Weights of a small transformer language model.
Architecture: learned positions, untied embeddings.
Training: a variant of Muon for these matrices, 405M tokens, 3089 steps.
MLP neurons of a small language model. Each row is named by its layer, matrix (up: input weights) and neuron, and shows model dimensions 0-159. Each number is 500 + 50 x the weight over its row's rms, rounded and kept within 0 to 999. Numbers have three digits each.
After each neuron's rows, "fires on" lists the tokens most often at its 100 highest values on Wikipedia text that the model never trained on. A number after a token or word is its count.

L6.up350:459589498541605557445514623555475493564522475520461567533509448520412569427549509510473462497491473432564547452443527611477548519608467409435512422604467497495539539455433571571514618518412444479504480546546454533541511513536475493440529494513455520480594457461466504578500552533462456509538434480471490460457494391533612437498541475502494400457548481543430564515526438472468470522519527491482495425413559485585502474552418497476485410498481514536521508461442423493562472549440457
fires on: " and" 31, " |" 17, "." 9, ":" 4, "p" 4, "w" 4

L6.up22:616536530498548449492448482418469488410607473458491565482431491543501580514516522388465553508556489551489549487480416437494504586548464505607468546422549502501556594443477606462529395453447584522510394425453545569504547582511508463415494486572521421511510452503437497557546501485470550403543587565469380495496550492544476501509528459494519494497508491439585482513461532480526501457488552444456497508432527556437460510460515457421531496499450565561491443544541429481560417479550499
fires on: "." 57, "\n" 16, " as" 12

L9.up463:469482494518492493469489453409549479535522458435587521456501560474379533538515461493500476566532604488556552324530425545490468592393539559530556509513479495466443451456509497419473455536465526457406472473532504508570515528441548457561566490474483580471508495552428538512467523440551490571518526515489519513524497502509523539471428462504518478549409518477475511557499527553484384597386576365506477530598488482544550509423532486536536405501506579560556432522555458561435570485493499
fires on: " to" 26, "ly" 15, " is" 15, " be" 14, " may" 6

L6.up417:480543441497492472514497454438494490576496469486473515477507533521488484457559542491451494535476434523508430534483558439531488550570437458536461436419561566494563516461497560486497507484422460511412494501501556596462516558432509596490566532489575530498496465514449399432539605476510483521463491484557398451497498478486440432378539456487398533612514611529551500509524436438492385484527580533410435501619560529456597461533479530433528527483548558477425580558511609526558506535540522
fires on: " have" 18, " has" 15, "ing" 11, "p" 8, "ow" 6, "s" 5

L2.up555:466529460479537525449520437543513553526581519573505516446482515459496504373590499511592511467546523449520474482375428472512484487634533447517451552527450523601510393498543578489386510536525509462496446585505472450514558532533545496596499467472468492542538512519612482556462390493453501516506496415497494526535457443502536523481497438441544514560516441439523357493584477519579513492522446507482627531452513468567444480506508493533500512457549511571443489528514550508528467353541415
fires on: "9" 31, "8" 8, "]" 4, "é" 4, "7" 4, "6" 4

L8.up535:522541567507508512556471519518619515485447502419539491371560534581409520519564484417385491493446485467494499489520617452468519472559441487518437520506469492536510551446477518473547566494533548617504501632506543526534459547513511615437436573511537475557543464479482558583443520508632522598482542554539435447499483520490531507451465530506515439482507480594465477519553483501497552507466450465518540556455538475461509499459503409529456543478401469423579531518482409460539466582532385
fires on: "s" 25, "," 13, "ens" 10, "im" 6, "us" 5, " century" 5

L9.up63:499526554525505438533524543449458485457544556502513522478578415519510481522501482467517433589612387401462523536507424494479458520600507518433472438383535554594513488541507455381570640535623553450489458434421474453611496490504474459515501475470544540591516477538492477530527471579428479499534466493554467511515545561480497424491556525515444398565504572572434438566519507562521464473478492452542511562560552472452483507433499483479478386522491486504537541454466460549495535529422550
fires on: " (" 51, "ã" 5, "(" 4, "cess" 4, "t" 4

L2.up334:504471514426510538599502510408470566426473531476521446517501498498438509587503544465445555446551562460457533505583529481548531472527442528488422537425507427569491492476534442418542530543464399490520398523458437484474597520564488565489440450547512458513544540470515495520476577485516555427518475514464511508470331474417548443523553492552559432502506496430454511575557529534590564434574463545550499502555507499482564577487465546475516400598505510546467457432483501471340467464437479
fires on: " ==" 64, " test" 10, "ğ" 5, " Ab" 4

L9.up324:498551357406481478489520484524534394437443422379493458504549550510423501508492502490375545636483485606490523477522429523488545516483540481530540497565555458562499494521438425459432513522525497438494511512520473524527541472518542579559578520465484519443454560492487478515487508445473440465588510503485498496539427509491479494464521490493493462558478400528532487553536490463441494475446499590502527468571403384625506461561447656455498553539528465483553510503507535588518626469525524
fires on: " are" 22, " to" 15, " may" 6, " can" 6, " cre" 5

L9.up369:517535514517586517564499568482445471548473496560462497539504555474487494450432398425378487466558527529471485554506561444524555437515535554509441528460482460496515423531430566508461579505468538439504445524503562517507593505445519496464531448494323634523412492557566453554490456575509433445555483427483442553458517465475479497428560497514493525582464505519571536562575436500503503555585505565579391537523476465577444449485479413491495506444500552558533431452473512487488516588417535
fires on: " T" 15, "ad" 14, "am" 9, "at" 8, "ar" 6

L6.up481:475563609489570472598439443451500461504533419518456424574497430560456564512437473547446561478527538486463558528450466507547454434504531491638471531347503513489446557499433449539472451507463546550568529495535550568542444541458534448461455479587535499414422455457479495577550540528469501495513553450532452513520576485491470584511518506498535583447532529560430441498465597408482563455376505490441542447572511538518492545541455502474441398537478473443516501480420446514558492471450537
fires on: "." 94, ".\"" 4

L2.up22:546511542559498497489537470508455508550504468564488440618444457480466599416522528473487530420548516456473601525549459552520532550556467531400493420476502534483465434530425535478542427473471449476539457500496520544432509532500500554488540388509516485526611475464495401577509475371405493436604517458483578574484496516562499456452548463509564555518588406419522566530557488574596448469532459524554492445510539522571558479512601535529478429525486471459468452553498459523571401519442483
fires on: " and" 29, ":" 12, " about" 5, " over" 5

L6.up102:452521484533524466564496471524547512586574453451467541437419490385449529443526494405498545453487415473470526469578444546468496507478531526538454468543445537433442578620465511545508472460564461448521446463450532484557544492437552572495452484453527511530431506551534508553540548611538570559454528506498533504556491510614515402537415465454474484507527528490498444509460586432601465417514456534524493509471605510483475471371492479534430514546590425517589625496471533520486590474461477
fires on: "." 20, "er" 9, "our" 8, " No" 5, "y" 4, " more" 4

L8.up82:505511536564514422558516473436432474447413534513506519524405510515499436473489436404518509463605553439410531513554582493492518421437558490580482548497453455489473451423429463535563527549437545506527564567553454456504507545519540409545437541494446561420428392555541507543513524503546545466545493508500499480581508546428562403384474460519530518457514515389483520582539544431491540551540475528444492590493543363442514525489437447486498521469500459502550453558477456544516501417451419
fires on: " T" 33, "ad" 16, " New" 14, " El" 13, " Rod" 4, " Col" 4

L9.up421:491441459504473440511536500570506512454421554574469488456506526533619447498546463480544396528416523494450489465480538421554496553592490434467464608550501527604451473596506574521427474546574465480520485552442444561515498433467442451511466445568475436552474579468573425423510496577570378580480510532498529477557467513411420501482475549551500568509449451467436494530454474531567459510429567450538559598494521482568429455576491554460547500535489405469477468493466518457489514425532531
fires on: "0" 18, "6" 9, "3" 8, "5" 7, "4" 6, "8" 5

L8.up361:447556510544575462563550552480449446405449481475416567550482483493443500515576499487502516547489629493544447485521406507461511554416516489546480527508528476521539486450445461396458469592548491521480496498565480553537468536479540493523438445489534450518413523506480510487540457445523566503580407534507499483549520592528536541512541571564477584439476459404531512610488426525475530476462571493551416610533582423478511544469521433456560410498499576569533507526427416422502557570404435
fires on: " to" 23, "all" 11, "d" 7, "el" 5, "–" 5, "ly" 4

L4.up266:514600508431526425546523477403566471418530414436469456447497608630486499541517587504459551453502432441524518542446435540506476576476438510620520482445544522540465493457431473490522432518493553510513510450405508655541637552510438444486497500564456493487524395527502460503481468550534523410500451482559504462554567446534439500521490505522574549493549546534444457525541540444495480517408483485421484491477546485479478548494428416543520397517498546461518526519453481609468542512509534
fires on: "." 87

L6.up499:572538446543513411443527541540492526525448467461538519505549536457598486579521493453549524453529433556531545491502430453489493593497548491593449487489504421463611514441461452494598395599487550514448508535414518504456606593517488415542606503521473481515498535574511529515419522505464476450494508485584465456509453468498369489500454528483430469448494448550492558530552540453514525531527435463407489528437510436455531463458476521416397507556398485406458541548556480555511444594537506
fires on: " |" 36, "lected" 12, " al" 10, "if" 8, " replaced" 7, "ong" 4

L8.up340:491537447538538511573407479493503573441442448433488443576509613469564419603562467541494384545506426477483489601498570616496559538479503500475542525420464514461563438441556528503506427528490451389491483460530425506472489529473524461534543481484541482517461435561546457576441512460484506417558567481440601519440468419523497519460603520509487488512466508396535537527526523571566545541512491519571441528439497405567554470494561470476550464425561405510550493568493455512552540527544473
fires on: "-" 32, "." 20, "→" 7, "A" 6, ".," 6

L9.up462:510501510539467461507490531552522510490492554441539612546509511521507424506522386557512417551550518521447510551548516408470479385460498448482541492497582489460446452480449479530511456521585454452440389483464480516556434435497617427397491452548478551525570467472499518553444456540536481489586502570528578527456494577562557470524520469397498593521500487449605452529458414596462413523520547426518479554480489495499483391452512437547534458477537527464447614501437457444556544488565493
fires on: " t" 41, " T" 37, " a" 10, " (" 7

L8.up76:556517536435438496424478497464545362465454409427457506456496458475412603589509547494487502468446545483487534511478518513483573497546586439486481469563414530560605630464500504434518524480438492572401537558558443506596539483443513589476501519549574487531579472498549473479439480450493481477483460486452478518517626443562512474436548475428587434552563498468522430527547529525443463522461470528517513503424613461472483472478584508550542490493526491539623529491517527553565518456449533
fires on: "s" 20, "ens" 18, "ts" 11, "as" 5, "z" 4, "in" 4

L2.up101:512487511514486400456492464489469513559448395445479480445450491518455533498448494559470600636479460441511492484484499543533550485516571438558602506492503417510539411438462509431469544470548511479559481410539532525522529556551499508457490571518388517467466472434592521599428486538451439515463501527533503494465462482449496451546494411493484520414551630512512454491495465438501531510458594474508470518517454483472564532527439510602414477442518476552507586590549581535425534478661537
fires on: " well" 32, " resp" 16, "ources" 6

L8.up38:523470521393495490592518469443507508468467460439529451472520481548404482420485567500511522508514484568468554434507524415555475549528501557520479479460363459453539461421462420578505525493518582523376606540487579540492494539452522535532509525609517483463525471502425549552460467517468519539447507499484505476502452437421604531558566571497454480528458554471559575490505498539503532523395516496490414357468599516536490569439546528541394441503562574425472498487557500512444472537538580
fires on: " S" 18, " K" 17, "s" 9, " P" 9, "m" 8, " am" 4

L8.up296:541431502510578467463447500521457428486561588532477461466550458549508538443482461518463510576408612494533456491506508467479481594526499449505514525536543485589471419435513595536454543577497453538452527552462432485458576465429537524535585452479482472500450395572441529572547523513485589565556493528480493425498505494535534470472460488484513495655620546473478494561469539434471454596469534533542598565591594553496529443524527520435482474524479573544522498514445476585552467537612485
fires on: "es" 15, " have" 12, " that" 11, "s" 7, "is" 6, "ise" 6

L8.up353:418526436454588584592548475423534482443389506483480460477444501532513504501597511412475502456544505549505461475520523501571546486497573499434480475497459483534544538460571508507455478488466517509564552404470473451565461435491562484485498413474509530407474398450430544524459425517468452447474467495518442461448454401392447453526604497399459523440552583469471507479478560535543538516484410412444559419489591485603525538532461563575453486546422441490467416482466532542472484521452479
fires on: " cont" 14, " tr" 14, " con" 8, "u" 8, ":" 6, "r" 5

L4.up30:516543530454521560530488558453511531484482472455495513565573523540477463466577551448505426507516472428531398536599593506504414481507525517526493403510476445550504467493499500479375556601436454441464550460561533553480606498508569453482486508513488450419485587540542495459512523467395402486504495446551407489526557482526492408457565471464596544506500533409488523476495620447494519452508583527433533461538563504413492481460441512416402570473417502467470500549539576583542416513508509
fires on: "ing" 31, "s" 12, " help" 7

L9.up161:414540463576484562509440490364583520517462542458471507575487567597552427504613509530537504470548459499540526479536464519516389505597464594500486484539436508492510461523451502444492493528530399431422549578539444544581519590463638516502540465467505601472525524502431502488532491565481513446496468451439504488541433419465480506509504575518571529542549518467528531452557499487584431511465525384472538553526512401546517539502445508461462440432534494490510399527535504523509376483468453
fires on: "A" 12, " U" 10, "-" 10, " Ar" 9, "E" 9, " I" 6

L2.up493:465538610568433613537464492452547429483392536499546562528500574455518529431472477610483443528586485518503543496497523474527564502498527414449485398501492571436462431540543459590544499578571493510428473504448528441433399422506491540639466564481556505439509583485579488448534484559443517442531466459454521510430429467501480510457545478543482464467482489510506530509504424479517496574443521460561455543574431578458449468422463525468531462498444436508545556602498529456489486419519578
fires on: "row" 21, "ound" 16, " season" 9, "avel" 6

L6.up542:459524508516434495516586506523437479591576424488636532566438458488463589509439441540452460575582499582550528489436494542496512505500452478575455477423509554448433597424467555496512538477425504499561415550465499483549575562536483443536469484476520482565504489540490422587525560529440545488477416555495394506491672488526531517590476475583469554488506548485574554508510447549420427465521548529423482465477523498535441425530528476559440493516441507443500482447460422502519462482440541
fires on: "\n" 67, " and" 13, "\"" 4

L9.up131:489541511481489512558560422488461415465583483500555483471431566507500511600607507531555509553542469512503460479510558602470456427493473467494500518541474526518406495540448516628491467565512524501426567491532527483590475526418513427524562491490500496521441405511519505489428502496616593533486503501492548572459447487521461452476517603517455386590527535389570489552470445511524416507418469447619552557557482458470475450515521475472404467448451471509527437379479554514485446553478441
fires on: " A" 15, " I" 12, " D" 12, " N" 9, "i" 9, "u" 8

L8.up153:513484545537499447423548594547409438546520484553452454554532442598440525405426520527526474487561533418485445367489470445530450594483508536439468502512559437418469441525470545438490609482559492561477569434431543551528470549459579533516483404449421600474473547524535475475458438471587509459499479404545495502488593515520455483493470503550500539550473473595591554523578494492591590512444547478544522578507518488510427529576482430472504458524479555454494520529460474475532574522491535
fires on: "ar" 20, "am" 13, "ill" 8, "us" 6, "ay" 4, "anc" 4

L9.up379:463514578524482436564525454534406431452463453525468440488436546443477414511595513445505498562512518543505477477408550493529549512478452618536435568592525524417449534527495507555527485391557515470455604490480598518538481591441516408440458524519473501537598527566472612529483462603492509433452505561521585513549524488462453436478483576446497472488472507447471506478498484556396558460458496486587467490540535449511440578457565555488541459524561472536511505471488393532535456562492401
fires on: " N" 24, " A" 13, " S" 9, "N" 4, " K" 4, "a" 4